Part of a small language model's weights: rotary positions, normalized queries and keys.
MLP neurons of a small language model. Each row is named by its layer, matrix (gate and up: input weights) and neuron, and shows model dimensions 176-303. Each number is 500 + 40 x the weight over its row's rms, rounded and kept within 0 to 999. Numbers have three digits each. A neuron's up and down rows have the sign that makes its largest values positive.
A block is one neuron, or neurons of one layer that tend to fire together. After each block is what it responds to, as a language model described it from the Wikipedia text at the highest values.

L9.gate23:448454499423524478571501545579537435535484537551481567431500452487552550488511476522571494450468485452562421522502514509506527470518473587479479420454461523507531452441521508478521449472508421490513518444520506472564489474472531410497539510473484548456452530506556451437419494525549502512456473498497564488439525488497429491494500499504484450398539438497483494524502461484510403445490
L9.up23:486536522438502488512459503491552454565442509556483522501462472473544515516536456492503556540429531509537455518482491521486445473508512616451535412513451501487501491478532484419539549525557479486515458454507532508481470484524529457509490555483528532544449426523552511457439523486416603471455525465495466464546533568458393519509513583419489503492499516570473442476529469519467519517453
L9.gate30:448475542467471519520541511511510501502534574522417497490461435521469451474469486494538530491497502507573447436424552486482477555440547466533477417461545453551498526485481514572571549525518430488579491521504530489508499437432480516495552448471543502483457556536500491494461466482444557460585491472453502465496536547449417453458452556618512479497497460534486466478534505456508524502487
L9.up30:458434477471546485553523474453580483461482541480497483544435472484567516533528509488488447470463462521440459471439592534441505494499433536460478513472511471566468431494548462469528500492485417491494458458489494507569542508467506479473442556543526497508497433503549518542559524442548520568527512531475485531546445547475478520491460527522478423460427470539564480483563497518422548463520
L9.gate254:462481447524534451513453502460484481508462521541523525466535482512500463491513482482488548528456533463512486467595459564548593515512537446555450505474517529508490484501551525487447492482468474482416436559445467456475453493528587426473581551550442514526497505510549512451520488531557554468511518482486539476441464468479471444485551556464529429536491510444455493536531498520469430499481
L9.up254:509474597516525498513436531594550458466487456568508475554461427564546495496484502461511535498564460511478479455510415483523487510417504527479528503513457537565559508538499515531502492528481391582514553432543458540438497460470481485502506504454479492478450505521510449547470529501420462506514531499495510464533474559477493445499469522468456478461534450517431571490522555470516490492495
L9.gate425:457487493528486536472474500565544432523501554482498522453562494559439567482493545477510475435497532549488488394518454486501493482583521489472469427524488526428546470440568530519597490476422504498547459482448446492494447395524489474522487474500564516432484442478485500493443540496467514500517495489486461527468515497451492488544469473478494508487516523483476459450569494446490515500522
L9.up425:479506595515470524429483508512576475486511468496498554451490519470502437501476526452522585538468435541499504545507463492509445534524444545489528452539429515486524534578506493465551546586485553515464511471502511473527479519543525569476572447469458471469471540486516586541488499492517504512441507528502518467397498508467571455533543483479523488530532514433409502529452590523503484524517
Transitive verb endings. Final piece of a transitive verb right before its direct object, mostly in plot summaries and news, e.g. rescue, saves, accuse.

L3.gate8:541506487508491529521446476496525484526558446498448491468504535487483536523418525552535475452498577476542555477475453523520538456388509512442485531561507409451540503444510487454484480464455519427537482498557460532543478421521516476538430497485598555496444468545507564522471512529448496432403485493527514478430524518498524475504534551414597491514527434443431512428494441483493458495510
L3.up8:509536518488513570510419445536511453504452471535483527514436536474475528470480579512476520534459512535515487466435505511466523486513535463453515496515461482433551506484503511440473487566500520470616481467499530488568490498540583458554420519353529511590504496475517586531420583523445536503458471532551511538528490501493534439493442546441498512484524524414416505529530480470518479505597
Past-tense verb forms. Past-tense verbs and past participles, often the -ed/-ished word end, in factual narrative, such as released, fired, launched, demolished.

L8.gate41:462448568544410476473426479520489549532511513525509582550462418481515520527507444485518511462493555491563431426505570517509521531499509490486503453487460430389583492509503562449548487574530443436465511561567525440496417469497503480491487545498451554474538460458568554520501498525511482456510542522518543585424481506494523512411510470516527479488465528542475450420492547449440519536534
L8.up41:543559452528472501575550473476536445504416480510542522528493500541503476504537486556534475523466478528458509446461461544543503453431573536519410446486495551513564433526509551502529470545466539472473508553419495481468502469526460473454455474515423555514486513498588476548470599539513479506422507420492594477489505525537465464546544531490572474489481604527496486557514490472498552532422
L8.gate72:470535503538512495433498424457492478450557579441524517491488482473484486520562510521494582494474482533547600549479452471448469478521544499403522413522478514505488466586519438537530545544533517489458494534521520466504414405453534446490472481536471501438473516466544432476408557532503494435476451453567564508505483544496512523495556506575538485555512455516484465481434474485453615396530
L8.up72:444471463498554580560596549523516505509523491493567584458496485489523493556419519451515433490479442537493457415508462498448496512492502514498469421446481559454482533534477541456492555485513471601461454505571553469506465444461468511493509515481499494458563449473514513417517509472537506467521558519417525574547479465497468478435486449500517532460517579516475500517515492541529493525423
L8.gate81:468528480490460468510538450487539474533428470509507556525474453507455541511549422536534524420550529477531479524532525432472519520497519498497500497509466421506578511445506494449498412534533480489486484535531538439511480486542439408479509539479434512458424477475412467391469563531486477487483527475457521484540483509570480480433523498413481433495463512512441494494527512500379455504483
L8.up81:431509548558474463513504559495451534534486527526524477527499516430547409552456539526530534526488498487473553498448602414430511436488569518403554459431456530528505431445498469438572503460457491485507507424505510471578419521471416483502529490473509450505500573532587482505498521489502502541445494479500506471497543521446496494548477496542443431507499540561519485532472518506532542467462
L8.gate86:437532520498531477534493506534577405510453489535544536479512447475474540563478578508485423504432499505554454513494516505501485495497459515459488519533470425491541457499574476451522510483494490393543520494482496497453518449538486488501463471480492476574537492431437496483470488447555492480530507502465543520436533447453502542442500474536453483492500440515531466460546564504543547434534
L8.up86:521528477513475482468458530454508557495491622493516486478486433419484506544566554508498496508477422451495547575490474526507467509471535517476484512513436438466545473449525430493538464496452459515504494446514535502519493522534522457472435391437525508497493533534473512499433516464547517570511530562491457504467492460493520555479508562519490515503571493503506528528491480576533544535427
L8.gate195:529540593526488464512460485522536498496462523513540483525548503464604576468513550534494549543473560505468502495513476530511535532469501503468555446497524509495514490437497498494551448481574438551454440499494552510562523511491543499515503512539510488478485569438505483518501539451481559442554491512586528539488462490477477489543491460507541521548429561510496470537500459483460451461557
L8.up195:490526497468484430529471438449514480483515450367511558580526523506483476497487471490528612454462495543530489631482514530435530557602484530520466516472476500539505519458531561468508433459491461493569437537529559483510497456473535487415528511507518449474467521478510404428484514503449499516471505431511438506458485500542478516539554536478490486544466527504483470441522482428485480441499
L8.gate212:517446460488476513521491458460576519543489511454508529460556457532574497461568518430527544511495489523518475535510440538447470436444528505483519453476483455457475459479530517472508509484489515513517503454492533533436472452442538462447504487464527391459416500428488590536499537544437517533463480524456503450483514541456493432493503566520523521470461455451466550499543493522464521519527
L8.up212:455498483486561466531438500586541476573533530449543544469517453539546484564482516495525499465537479456457467439551493520451528484541551498549526485477494419517520516501563474476472467486561474469475519509599472541489535477399538432466502487528520540465422446478582527498490581498419519470563458533432501407477474472530469442518489544488442484390455494501473508485486535461526535552547
L8.gate259:479498512451528467555495513531490488575491616548475520480517507496468523451578447502519526503462462585493452479547540520545456485483504554459502518438481498468554496492508391503496506488464456502524523492435570527526507421528558414467471541478495517527496464537510508507473531545511518450462514501501434504449543547485481469499480508528511462550535479464539514460525554531522408452526
L8.up259:498511472431458516467578562523459499533427475455405553441488466503519511435550493396512544547461468468477466473478510534499548490523502561523451446547520505526598473488519486513492530460548512522424492463479473511491560518466513469495496489511479508594523581518414485479460542519483495529520506511484594464450498534517498491478480448476424543496553514477408526469528538449563538509519
L8.gate311:451464517491570431562510446544503445489572490491503489529459528484568504505439491531493463463459610516461501538508500450517481509455539552485543513558463469476509402501503490548484429470483509510484461471500494394498440461512536526518539531493532531491433525572584533529408505486539455490437531451491483473496537477507489467489486480514495468540519476548473564521544524508443447504544
L8.up311:436492517511577455465588433585474507533534552536464492474486450583598417438543529543521475533508513478504484514472495453445415484428516550504583564513485512470468505525550505504541485498461494496484500462453487501506540466486541471499579507534466524595482416511497538516498442519491529489413502407545478457523488459546515470461497515550553484503483528450433483518586510494494448527522
L8.gate361:541454480476493528504501481492527477494525457577512441476513466566499482498518516584492488511495490565537463504528532460524432515518503453571467539558541481499574486470578472535580429562503453545534529490489499503506476475440544548517444524493526504519437527458526460517522552573427495485472432509550523512458463483493503427447501502489521454409517516510426541442445552499466476482556
L8.up361:448498524556519522484466518418486547475490557503467519469466517486450492451462467501552492551434469496527460572510496445466527499474491558490430578530535426470484535517562476470442476432523487438471537456511490506494560470538529502457471574465470496522552407514512469568487495530445554491564594514491507516464471492503533566452509533533543552489453470451403504502509560469541537489529
L8.gate383:465511510497515465516520483509491492527442458499434515455510494553472561458483505574509546482426518535459513472413537495480458459486518536511475499519457465529493479407539541494573506529528476508536509452481560477504488455474553520458553518498501504456409539524522464492590527497501499531484482474536525509513466510527466488540485525577527647500464547506397449438494482607534495521488
L8.up383:494463498492473489518435409489530444520465491453564440473425535517515478438523501493521576493477481448543416494513463478496441529499491490508510443520453510479572455429472517452545469530514512495486464387456498497515484490547466546450436446428482559465480483484454484489483566479507532513469497503506543555506476558420502460444510484511492426520511516430493495505484538454496426555436
L8.gate399:504546490494433471465507538479519548458500479529496570534467455520550459467449503546568456499404505502508449588489452404497553542524475518489490489520487474494567481458542491493527478557504465526518482442452534497561575438533494486461475535520458496551432483498457493576479545513473475527420539503468504501502551506487435494475530543541409470400452531467539526460500482486549455463490
L8.up399:489521536471524552534475523518517480530552475438503483431546539485551532557472531514506433405455486485478420512463465459473453544492479557485459426498429469509556486531558514488542545498496428466475446452475470425481505433496492450524451419502446505436458499516528498502474569517450488462580453436501561560504433483558506441499450476481423551489463482534551506551466518519505493429463
L8.gate434:493519489515531460476567520515506461432441500526517453455466473563470543494525513510463509516472493534501520494522475481461492401497577454488481450490471521535502465457523498412542463517482455484461425458525510511458501452489522460498424505489481575517473505468468509482479494475439476555521523475477452444488511522475416465511539450489536453481461436427422530514579524514463503558523
L8.up434:461482482407462479452511530500479435569457519513575441535459450508486487501516475540503498530505485551553432460492380498471515504496497470510489485480595501556467499478490454435473474505484528437503402450513539474476526548522451443474505432463464518461512495488557516509489593502477515576457500503432517458469407498511393526583539549549490546488494476548564534477535551532491508545493
L8.gate436:536594463499458474578480506522585555450479485566517562497490401445536519500503510574482551519448540513526539429541443509478514498519551540537455421502472429517532453407452460484516542518502497531534527568526522428511499483529543478471510561502538578521504502510492449438469470515560493460550538516489520487435530448507432521492446460475525502545440548444455459499553475442459472467506
L8.up436:513491575564464552535466477504466535483528473507466465494505548549475514463573505524526495469467536516509511474420498513552449548434524477482460557473490480538525511463519532549484532472428441509446493477528547459430518457508533537449509505389498453599524513488458552514499533525564526572432534527531490411499497486450473502471509494522462551533452525439412494510510435534419527490470
L8.gate442:498508496451469409547462534571482452526494492466497493429496551525507510428486497515566469446464449460561489449473519524452496480501576498488504465607497468473575534467540516492578486474533455508467521494508481454547508421523504593465525515490426525484426477524489487493513546563494505439523536467537419451505512470506436490473460533461463448533481526460492489476499491525426421470510
L8.up442:500540482492492521487498484530477565528530490441533528527495562420506519478468503514589418521609525448507474487508503541496471472577489527411431520499419485537453425522477539525523458510528467499458513519510603496539530512498484466494510467546502509492474439516500490458472608464532526487485487528504505470546540500498500503475564474500471516594560502475485580442470519453501517566564
L8.gate472:491562461445486404517488485529503426497457440533469486489510416554549531473568474594552496497412497537532493475517478505505515506506493562481470456567515480444493484450513421499514511483462457538568451501434510422501541421509523518502538492491500507492533496504511473456461512556466513503411487419515460511490519548467518482541507500565525455509458465489518523517534499576424442468466
L8.up472:508522471451482443514464528501547457471502457495484487530534402507555528516537495509531517478438476505527487459545463463570506440480539518512511486544495508418488548463521455491497470491528468455511438494461479421486520463474498527462455526511499467487519456483495495428463516544464543466484463469517469535467583578472484456518541472474513469536512501459492602552522513548487535428428
L8.gate474:429451425474504462521549507535467477526514488503506500546509466512453527535518450588533582493526500482448499518504489507441449572482469519535465428447485468524493538559512447504494501567511481462460460462600491482527453468539534517556492540428514501533476557448554488519489497496469510497474530518487531453515511452559477474600526504499478454439468505462500507452520635487538516564491
L8.up474:453521565501462460546505537461508468533504512570493536518491473560480531473564486456573523460480575472447574457471564509549537523474479603580450493499466490487565497510506564413502422530497495473495483532508562533488481528540496464471453507469457433424469510456495461515439515484521467465549508511474470513517474543508452540570498510486457517442509447434434462473491476443495475538573
Main verbs after subjects. Main verb of a clause right after its subject or "to", including final pieces of split verbs, before the object: enter, sent, called, formulate.

L9.gate133:530413506630468473556573467511559410501538508496516530525481565499493494518552476533516474492508477445519497518516531527492528489482483532479495501470415544478508469501534499408515546452514538481512530501523651433485435487478486449468535442498472464393516495550523517508412477503449546509537513482506467455459504462520512421523510489496479490575440539540454504456483558504498486434577
L9.up133:518507451547519567445463550551527447498573460439527521544436530501533449503544553483506481450524495449539493493557506482517444453391577577532532473441480447508514548495515410486508507516470527427478497479484520457499504554549470487501476406529427497457438524512515483506508500453512492473499486523469480519501491522507502473547504458502488433603518553449430526525433515491485495490511
L9.gate156:452504459512628470476494458583429467503518462528463557547525470533530529452459525450541534507501535468498535433513430481517521475522469546457569480451525518456518466519457486427534556475559449452446501469573452435567474515480533501520526482520501573438428570504457505456469448584521464513494515497529511481444496451460565509540517430489523391506553480511489489502517493513563452477504
L9.up156:464531473422526511498463385573504439509570496469522565589440555433632485459513513495477519445461491550525520489489432489397531490568498491527542446508450519479560461522467454411536456451502492490501507483521506441550510464488494451436523536546463503475468477476539507431495520469553495538446539502497524491489461517451472455525482464458531529510536529520505518480492428527443433483447
L9.gate314:511483498522515464490466545485470546431533427525572560564518504540490559556518532486549548524442460481454503460551548478471547511568472514558406511525556491471450480461462480454493506537521425529546459475491536506489535556481541501517527530457506387443491557511455498483517522552531505555491543503477530499462555465444531428569499493443530497503512472503540531522479463477442468437514
L9.up314:535493500468452563543546538449553531513554499479498419489518506549503567418516558531530450461520421437419481531508476523485499429554589532494526554459548576471452470551525535518498434535459506511408516543517545470568503499556527481469565457552497462461498481507447459550496464479465460455434497520455564453542527465458508386511514480503486453473517451495447481489503521540476490565553
L9.gate315:508470446409512486541560564555465496446532419561467564481520510496484522471502405514513460423475500553497474475469496540497561518509489492501545502493493505508586520478557489432476479515552552498495546468507537454494473491490556543553545457474514503409461478519463512517435576535520487486452514467414588468476522523460539465501516524400534448448534416556496585534463514586564494514538
L9.up315:456502471484412487544483411558566514470551544497500472456534461491520524520545572492508553584504467468538464494465530541550494497598600522438514567492454497516457560467537568516459492465507465471454540505575525524525523473504509535439493463566533458489508562438548519500511523574446493489513450512415514389505489482528509462484502524549568448505469482426465512544523442436515469464499
Preposition before dates. Prepositions, mostly "on", ending a clause right before a date or place, as in "on 25 October", "installed … on March 12", "on the west side".

L8.gate25:474524482492514525495516463485469467479479494501500507487398517491571502444528521544487510517548534533489469469511538473482492513513427435534554506537438546455532523387508530475502530494515455474508501504454483487490510555474550487519518461534530481496520527492426519501452496531392533528488495548535493493569541516484534490505517524438469551477514498505506540472465454531468469492507
L8.up25:582547521483479497519423499481492551487483461408414499505491536498491514478523536524496440454479489445465530533549496483494501478517524507516542472465475513516495441431509566484474506414493465434488550475426476492585466508505445490483516534501473524550461440497487522454460520454493510538476498485607485479474455504497541479448450526533483495466496497391559485446495484553530501483449
L8.gate54:461514478541498512528492480513456544483476516566546530514525473489559486446504500387510487481566452550471494466578527491525471461495518524458443456457495507472515492432541455544531502528571473501421444423491435421489564518487525507489516529453538508511469443510511524512590432475522528501507507536520468448496482401425499469464445532484528451562515483513536495464479524580519488441460
L8.up54:508560499546437502498548475457449478491493496585541530497510478496544544471455521477453506441511516554530488537508497563437524429598513466433507497519564521510465428457570540493461443477459507473461537407511517517506475530552565461479489530542499521530531422547505458532483544556481577512400530435485550455513511524511424556464500443500437503549511538518536458498513528495489517415481
L8.gate59:514470526562502462503496542462428482476457521481503519481445493458497456442531437446497507512542550543528578451520514524460520473513527479478462493484468554363498510587500519468493474405462508557504485522518429572555422428517427501499533501454521496484483493498507501480496498585575485490536504500425448519500554553502450456461464504536467563526524493516480551495492484527530472494497
L8.up59:560491463562467524531438422455466435508499502501518588520502588456493441519462579467523431474537477513485484522501518463568554484456488544499513541500496571477471519549480537532506564482534444473487456444522605524506352498523428488488540434466504487524503546470504476538466525466545464437460483518539479530544548503531488498531427486464445567526554485514590567431486473551466510475429
L8.gate85:461515444472464457511536533530521508524541459476466500488527570518499465516531576528411601438479487453491478494541558491513564502429424521556456475539520477475531511467506531487495591471508467483525524506450533461512477475554526455480439555472537466471485581566390526471474518548481482495476492526497466503496478510475470539436476497430479418546470535506536510478443525474471523482409
L8.up85:519463489530422439529471486524510517520521469466477533540468555434467476549513480512443526543512499520478526478548517497463556515495518481513543505497447570495540454539506440506511493431477536505587497462554534475543482447507525464444410491572415491484410584463466465457522551511470429457511456550522476433495476497556471470483464532470461484557468512608512496484529524429508538444456
L8.gate137:407477539452527429510510525471446460521499550442524559580486474573504478559429521521507453496508493477558474517562505432494556502471469463508440562507512445479567497487517469436480455463565514499412433444580482493535407463517461516505536460505491554479549521497486469477544434510540449509449433523526497531538554429437477476526480523480494482478478514497539489466530474494484439488468
L8.up137:489494430460499508531610403512466562410511543532502496471493540506500505500443546501524517503458570519488512579545525514421530463515433432463547467388520534539405460534470510454621548502503509471497571498532527442459508469507517407495525415502451454492489486479517477489487499484493453564477518540555499477478541432520481510526537453525524473522530498489524487510573527502447441511533
L8.gate162:492457487489496491411478534505490449520514467487506531545540521537522521498579488439501472457492512518524446470505541495538508472420577558505478488516499529499558537470493468444481526482458420445523540578554502430477489535486470471548513507488416495530466543442476476480451404485507520461501437510555447454505454475529465425482459536431464503500480501493445531458548484534532472457407
L8.up162:523445470518513539483531433453502520451481544518553516504510516501487446543465489483467460478516521484487483539470477456495506573523496518501509478538506537498478453565494497466554500428474476498470545465522474540538517514503516397490417487580502420487512535437473474524580464482522520513553479600467468482501481546425455510511496498446445540516498497455472482490508597511497563463529
L8.gate179:492472515461552484497610509516451529459516469587474504490483491550520492510498480615469528535496499437557576537540525522518505519465475512552490509439534495492493507523486483470560446525551499465420499445515460538524486539486419504496511470479499554519548486481535522492519476553439467488599462478553523462492523489562568479586532476490523447563517439539565494497439521499544442493420
L8.up179:480432559507541499503491500531467469559522526458516558529547540532500533520547536511516532513465506452462491508490472568444434485494520475509492480498502533531464444528489439434522429499561485509513484518521470500455453583395456399466492530508466525470493530507489490489445489532496421504522503427510488533476479458536510410451549499482537460542549494467513539537492472522496457517526
L8.gate235:450495473417478436488593481574496432442480505463457559593482513533512550524524420505524489478434540535475483489534432492536502502495515535523552488496491479443574497466550461449513571458485477500488456515480491479522441454508456519535564469439457546501486501511511546512444467463441521414582521502501393483554562499494439517485461536562484455589483514551473483558468473463499443547543
L8.up235:485450472423459413583522516499543515512461568485578494512512521492442494484502503506513558596487458532522488462496488479524498438466595494539443441547578554517480459554509488544428426441478518476548489564529542500453501480463435482546512441507463477432515507487532458468481498452574475555561528497498506471485502518587506492489445524466503427509567468511532529521562517513485455466474
L8.gate248:410465498489554429491486527529458470479448491434538483568489502508518442440515486439508521460511487486498466483520516500486527487485496470430464533498502491516492457458518424458516394526441486469484485486493506559485433382481463478548496488504563518512568540502536512511461493471517441503414503419536443495488494549468464483518513495531532489434504427521517527449555404509532438491495
L8.up248:552540489520527500524434465504520480458552477494495506501491586450470518475410591517407534537465503485453565469533476532442443478489516476467516535472532461532541473499533550505522482459564512510464515448453412493446549490458471496561541494553560504490520494530525591528471440599516546525444505521493426531445474505484526468599511481457495454531530477497514476486527408589517487487507
L8.gate307:484515537489495450559525498476570478562528574526436463509467527499498454549490465445517479478489518441550595528572506480538551516521541542455543561475474538460491504496498462476488521454478519467481492503496483485486497430507559498508553466527514425501503506462480445514453527465518536441428526462452397528528565489425524502518470505520527481443477434534483541506483508450525497496476
L8.up307:482488522495523424477541459549521516452525477546580510512472487502592477487482454474488448462484568527515531521462534540500549479516463507515515534550489507467469465589508484466503482452490591454535520435497550499563433427518563502537507481459369475467526467517495477472460577436519478495436547471427447490483505553468490501506502510433509522483546457501477512440587554468530477467514
L8.gate312:521538514521499524505502505557530526422509523436482457492521486529495499533555463461461517466483521462433536483444525500530494414500503495516460517504523485521523440502526470479522578553434502569492496533510461515394578473498527461485474570515403462473519575541509578491502462504489428555517512566407431497538575492502510444488440484466495451511519398461493491493505436514521465508570
L8.up312:500520476525601522563485427494545473473507510409576423529522508549507583409551490432508547547500461488479495422544443465463481432546503506488513510519504493464418501471507464533561499432494469517478514538488498513510568544565492479484472481575488622473501477523435575494520456502480448520457475516476455496495516455521547451486475428476516510487520534483516534505469495461479417547525
L8.gate315:459523488508475563464509519493553458464494448486487513515502473521515546522477597516475491567473469440449514450467519445558459519508472503541517463496469480502523491520587447399484515530457494550507486521498473459508513475462506443524531487500490532527483501468538513582528515511424567481536461520480527494479439495468513429512492578523489555493551564473451484490463524461466517467517
L8.up315:486490503514529465494474508560491429504522470524551554472397496526523529531526476424497554534510463423508558547497488488450484461558543487519477503591516540522554480531519496520481468466532500523564548421536474458444497507449494492558498451539450490460447529496436519466552505529586481540427489453498477535457548541481397526535453495483494462481530487527419537511477466461388516533508
L8.gate343:505535480512537466428435494513460461489487545448555496542424495502515527434511468542471479519437528483560478494481456562448570505464447473448500450512420481543471573424526490483450526521520452487492494553459571464566554469545528509452498558489485526516524534483468461546455591478394460554448463505471516526486517514479512507506488436500514465526478478474539499523472499503475518452576
L8.up343:542506449561564528491531494523508516418498574511477555503437588510473518521525521425551543495478484498462503451440548468533457561489513548509549495532443496550540483456528506532510475541526430485446474549465507428520552472494499466467472511485542461482515484509469479501466512488536541529557534497546563502524542525475510532488468515571478534503564488519542520563445560459448507419477
L8.gate387:441503487509417458517470449514507446496507431478494549519500566545593510518534520504556522405439526482559505462478516500454490483448438510550508479475570483470517463482527502488501490544470519537572485495528566444528471467548548431551436396533484503400434543525538546505475552533506477487517498543465485470518508521498491408535492413477527528522529516570475498474512526501497503421452
L8.up387:558474524514464418537513514508574525599510442507476481497495514577434496495497517539468552508552574492518539444529480495403485484516453535490531443479507454437444464533471458523554448504544597469561503447439551495433475395521528525526551469415511500544485558498471430519506511541470559516421513579499486497455531480464550466460504522525526503565356479517520505552516521464467544450502
L8.gate390:474429481479493472453494505504460516463535511534505448466548548517546450477528481447518439476493488534452499501498464530429501453443498494506494513564501474480515429504611420424527502498508455426447505460501440533508524510517480513502553505478504467481475532539429544497490541461458547519517454509549444522531549465502500474485532441392492523491498486472510491567582538523500470430523
L8.up390:472540416550516450406497452563568472502482517459466524526483518497526474557505581470430452562479488471475523516521537502461383479481546518505597529457480566596459534483492488424493552496469582426504532440499515452484492528443514477606540501537481451484509469451475440500489476455451537560533409532514484508553467457506513510545487500499480533505551489541431442463518538439504444487505
L8.gate407:486557447446492510511499488535519500439517437538561515507521510541510505499576543484555549467467557473506536497550520497480601459488523569509512521596461494491507437433525517405499447538516484462483553414452414504541532535499496561517538457467539504490504515524435522572498582532450478553477506463510579452509495491488455496509479473408550539461468485422434509548515454522456485546456
L8.up407:545536448517527528461528476543526473479505506499542503554425548462497541538487538438447448472534487505437523466469479448509531466422478474485543498486504536494427519498512452479496558430561541476533548527553530505471532508500507516540445426461494509494486592516433485476438523524504441608477546538538565585491454463505432498543462437464494507576496421504461536428486426466457511502521
Prepositions before dates or causes. Prepositions after event verbs in biographical or historical text, such as died from, held on, dismissed by; also date-range dashes and table separators.